From a checkpoint of a small transformer trained on Wikipedia: width 384, vocabulary 32768.
MLP neurons of a small language model. Each row is named by its layer, matrix (up: input weights) and neuron, and shows model dimensions 128-255. Each number is 500 + 25 x the weight over its row's rms, rounded and kept within 0 to 999. Numbers have three digits each.
A block is one neuron, or neurons of one layer that tend to fire together. After each block is what it responds to, as a language model described it from the Wikipedia text at the highest values.

L5.up162:482467513502492489473526477448476470532458495504474504545485512504524436523476495480467511474507522501517517485494482527516531499451529496507504514510486496519534516532502478509513466495513455486475468472564478444497476498490496513453476509520529511530474514482507514488524445470504476512470516503490506504530493510514462476472508470485499511457540530507528491496502500558506491486467
L5.up264:456458537505520500494498475515503474496525486492505491490471510511501457514495476502497513455515512517495468484502509476531493521494507491491518504482524413501479515518513456491510483473460472493479511500494511459494496518518512486464482479478501495547535447511532518471493494522515475507514523503488534455501514483502500514500506515452483485428514482491539508495529489503545524540491
L5.up271:469490500503492498471530497511484484509499512477497467489555511484502501510518491532524496493511532480545503510443522516514489490461502495485524494461476505469499532519511490521490478535478476526489516514505479479516470518496496462449526497454490478470495487478493487540510499490533499495531508505525486498521491459472508496479524517490557524452475477510496529516473454502507513514549
L5.up609:534483495529475492511532485548534524523433490496467516508470525507453512486474472500520480506522512531470506494528510505479484511500519502503497481481512511490490556496521485509529543450495488530498461513509496440498472460500479484489482474515465507488513508479470557479507495465518503491476511581526509497507476528502510458509483519484525507476460504507512493520490493476501516505553
L5.up717:471482511525476509494449487536487508512451522476455527507539550512496530508495481502478521513509484486493511537495504499523525481506510494497544481462539500523516512492480536497497506482514451501506515491534496489491488538496482488490489491508480507521519484495481489503516481513520523484480506518518530488492538483514541484458537501492511480501494491506500518512481513508470488484480
L5.up919:480476505532542534516496501517479471505477505474500508495547496514465470501461503539485474481527553525499493546517485493506515498488582485488497522498553486510532507487526497520482491527468459515491501504511532517494475544479447502444505520502500490485495459480488546516490505495547486485502494518480475493546520474503475480520515511517501495469506494494496526522541479487541492525521
L5.up922:502502517479425461474500477512483457528497515478476532509512494461528500532474542520464469458529530497506527526464506502514515499515513515458559515473495482484488449499470508525530516481474471565559492479501468522489451491530472475454519527508496479509482502528525516517516504505483497534526496498519507520520505522511499509523479518486494511510496530499532479543507462518539514495549
L5.up1077:485545469509513507520484498506471490498502440460444506525475506519499488484490521510503515443493517519479437498535539502535501474484505490479514496539505464526515505515508528504524489485488496505533525485504516466480498486522467513491499514495467502473509517482511499501432454497524512461517476519552531470500501503546529506528478550527494510520462496495505513507503537465487507479486
Responds to: Prepositions introducing a place name or location, mostly in, of, at, through, from, after located, passes, born, north/east, moved.

L9.up314:504508553507494493497514445532507528500449514462474489516505529465477462493471471517481495531508505512520499506450482516488505491478554501533478483503521444487506512506474487565513497518448524500548470537440522512472428522478495476498494516470482477499501485457533493511495523516508530505489466512500495472457506461551492496508463561445491492509482459473489512537473498456468499477469
L9.up634:488525494480539515504548534538482450498498499493448433512525497471501460517481467512480494502520538492505505493502478513536517532508495473523457518477551494533550459522510517519517486519472469487456484531538477529488465488484509499454472510514502475514544487482515562493493431511499516528468500490504554507507510487518529474531468500459532511517489521470518480538484458494483508503554
L9.up957:547481491510471500481511489540521503487474519492496495474541513499437486510491503472522516525481480485492497513496523506450529514526509528512515495484485489503486455423461502514511490492529465525511497470516491494492493481503510518470485507470497501511465565470484494524531446493525533479494481530497481504515479490545508544504455495445506541498476514510537527511504473488508492461489
L9.up1019:486522542545496558461491489506496459500475489502479497490505495490496523488468491526519500504460543536480475490483524504507486533491517522537491536513527482541511513454465503470523512535484540508525490520511527477488480481507496494527496533524529458486508500452486520483514475467495555506485475476499485456472514503543494527499498523516479503505526474480511538495498503493487530443499
Responds to: Prepositions, commas, pipes or dashes directly preceding a geographic place name, as in "north of", "grew up in", list commas between towns.

L9.up102:506489465500486543513491496499513513478498508533486517485513502511511523508509526501485480530489523481514509503540454498536484516462520501539498541527487458478514507476451533495479518522513543528486505462484490490509475494524489474490463528498522502483490467498535522511496477509532480505468495488489520538539507518481497522470465454481496512491478541517474497491461556481537517456479
L9.up331:521489520549464547488470458505501520464511483531475484455484546499495524524527497547532473487483529524520485528470520469494532509523488464462515448467482487469485486484505549503467469512486518481505536535445532494467519476521467479499492504510511520504492496478480528508465538528463503504480488469493525551473505498510505523489473528507532529482521471523453523477554539500514483485464
L9.up386:530481512518459507537515533528490514455528468511520521488513489509506497543487526502483473494465474471516460467517499498495459537526534468524501488542533490509511518520516469504482449470496465523542491435511489457458472495493482508480499483514470499477534514542522498517513521489479519550508503525554525496549512542509488501551460495520527474461571472506498465505525513504467491537542
L9.up672:444495507520478556479532498491543518459483504542542542524488476471528493511517519514489516461486544499531475525528492520506521484537490469507478499517540484444473528495487514484493465540527491573476515543499505523497469486501537500453479515506515507538429523514496539509512509519462487516476493494539526509510482516541479505524498482508512463482486501501467512454483488505497498489463
Responds to: Final subword pieces that complete a noun or name, mostly plural -s/-ers/-ors endings, such as emperors, patrons, GP7s, Skyscraper, Bogotá.

L5.up420:507494482487475499527503512499494519488504493523517496501531496484486481487537518464512484510506496499496567497506487516505454517450501499524533496483500492526504512496469513548520491515495472521531513483505508512501479521485545500467500497484506504528485521454527526492519514503476472545489447523499526528512500486433524534523465497446521518514477476467519518517495505515541551524498
L5.up475:455493533536489567492463497551497477494519539491495494518517534545478509495543514486514509484493510489539541488471521490560433477494490486489530473514450488519520507481460485545532483521460509535484527491513501529529537518539475504514512512535488495509490466523501473474473507524496545480510487493517471511493505504469493489501473475505449555511498503484469499500502497520512479504490
L5.up571:517508458496524544534495506487448478497478483485500499452530487501492498494541490528548489512474517552519533492454479537531461461483468486496471528515515495464495496491516510511527514516520528542532501494519455507554537507505538546524506500457526512451488532472512498507464509559495499495463479521479544530470443517513498517495450500507482543495490438531471498481489537513524525464502
L5.up719:498500478545485493489487489513495489462496526540521507514442501513444474465520500486528491485506517517533485472512494481531479492517510474507519512476473482487498499478507477502513515562485528498521522457484482513529504461540502488549496470524484472509510458459504452524485493509508506491482453517487481528501467545467532508488512495521500506496498490456491492451466557537475523489521
L5.up846:441514513476483532512473478512472517504467492498456513499498480541477494542543497472527488499514503522487473520489481481500486459487506442508491508510518476501497472483469502503521476487505523540518517539486497513471514471504502496504504499493501527519516485481481522476503502498509483519470485447498573526490465495510504489509457510553525543507462476464510501454510565486519528494514
L5.up898:531521474495470489530512491542544522496488537492519486486493529447501450483493467528533488527493558514492481489514521544496497504522493480515508485465483473486502452465458496457482522521512517514506515511480488472475467485517517455499492446510493524472499491516523436481510519476489537511502501496504538520485543520469491498487490506518504495513506524534473475507531506497519513469521
L5.up989:483482511517445513510527498498553525536466494508529519500494495483496510471509508512541510485506554465502542536499536512469485482483473523481511481516468510479504498518558464522510467475491523482523513486530475502521520509501520512489507515504498520503535478501544477486493484509490480509463487454424473504447509505470452488502493463507499476515472526520529531488493512507516494525506
L5.up1066:499471492442492505506519505480499498517482496512519515469508493506538481490500507507525502479502533484491494521493550501529490460490524512441453491497526524509561468537484554484506546484447495510536521529483494514474544490560488504472444479488462504505487480521506542497537537505468526472509511497512494509488489482492494485436491477505510493567486483542523492506488512498462512505497
Responds to: Single capital letters that continue or end an all-caps acronym split into word pieces, as in MC-W-F, NC-T, FD-R; occasionally later pieces of capitalized names in tables.

L2.up933:485539494517453516514477479472550500510524506521504544515511523487483452476480449526500470514535499516498496519515491527512539477474476484489550508522492511488506506479489522473523486483446483530448546483486484520503565504502484475471473477524491459517505520499501506521521520506507451497543496559507538553482487515485513553535542517535506518484507515535520526509500486465518505510506
L2.up962:488470517555499486516507514460498463492452484464443483514514488474485500482497443484499487509498537552525479513487487504513509530474451497468502507473544491521519497480530567509533486501478486511450493483512523471535477519480472509497518502510476478504486483466492504499572475487540545519508570484506494535524483471544487501484521511525477511451511514496513475499489466517476480467482
Responds to: Prepositions like to, over, of, along and through after verbs or nouns of movement and location, e.g. moved to, crosses over, outskirts of.

L2.up73:477534510542493540511535504489503510494526483560527533453505539515456464489484486505495457509492484505511510557506512520521478501476547475539486519533479458557482503498478468497488535471490527504482466497523515448495536484540520504477518498500463528534477503476468467533480524515508500505482505511506523492499496545513491555507517492489498516465493499494445487497501473447516489482487
L2.up453:486484538492504491568510546472548546471504484544528504487519528500489476500517477504493452479483514508479505526461456522511467464462527492540538507504469510511518500518502472502466501525546506498512486511505477490523515496535536542472509528527510522468484503456558452509486491529495486477494458478490488529536497505526483519463490504497554527488513511503511483531512477449520514470468
Responds to: Uppercase word-piece fragments in the middle of acronyms and codes, such as IRC, INAH, EPA, UAE, SRAM, often in lists or tables.

L5.up124:494535551495486487502510516516537492478520440480463452487530491498532500482522499499478508474502492544468479548469481450494505504528493483457516511515501492489489471482555487510533489514486530493467447428529514521503501493505492514489493531494481490515514487505506523503507517499525515494490538512470525505539505492482472523513503446515525481499530483506508480477465474513513515468571
L5.up281:519514520494510500453523502533517482496525475510477450472520502494509509488496483461486505499456480473469486506507488489500487519541498466473510495506518509526493468463522484497535516506549491514473469461507525545502519459515474529478504520465489454487509493518486502529484521463511505497524566472471515499522537482466476498474496467487500481499494491511514494496474468513522528493510
L5.up318:474551499513527486491522503479506508440532483456454464503494487480525543481522498511502506508503482521462520510489500502485493513523492476504505512507496513514463486508508510464531445497530521482521471441546475531521523479507504528470525537521505493468484502499489488510511520464517511458508537463489548472504520516496482488506493438576484511509521502547533478494499444524511499483500
L5.up604:469491498503503457462496489491527471469514472505522465510531529482524507496473494476533527528509546459480500516529495526477521526546478504481522514443515519492511502495470482506484511487511507534511513486539500496518451444520460512457483524487452462492502542503524490482501567502505483478475514563455509514480508467508523510495494493484518455507485541464477508530520517497494485533491
L5.up761:485479521505501473473528507483481489522533501466508486482507477479475512499494478508508487515534524485502472516500465492518485506467537486425493513489480522495501499483497518513486521508490473470535491471480504496547484524469489520516480506485512448499515517489469483515501494495532536498451504505497478467511490474523483469504474512515527508468533539474495543499463492487502495484556
L5.up901:493526475476530452494497537506543501500502491452486473490526474547508518483503488509500499525459517516492499515486422543496541497517493499498508525499532488501490518472491513494524452489474491495529458463481480514524478479531553515485480519507462478488516509506526510489518511516515556506553542491503486479502537507503533519521452450543535496447505493543507527470500436531529488439478
L5.up1022:513485474453469475446506460537523499461476518470496464456493509516502516516506488494492486475494473511524464512512456482499483518520505532478513492500534499509512487530481479514514485467499497501449469490502496529487490486487493500432480507489512482518478476487496449511505490516512539500489483460517530521467530486504490499510484495526507507502491533503525453551505481457488540496515
L5.up1125:495476518493528504469497525457578502487518499496509508446465483492481524531510502470484500485486524536489522498487503481474503532523497527454500482525507490508477477513525457488480496523523477452491551508476478523534510482500466488525477532493469461506498492482553504485527457458520530502458517472494477502526528470533498503529491502494528514480467467457494521498498476516524532475523
Responds to: Comma or final word ending a sentence-opening adverbial phrase, just before the main clause, e.g. "In 1838,", "Since then,", "Nevertheless,", "Although".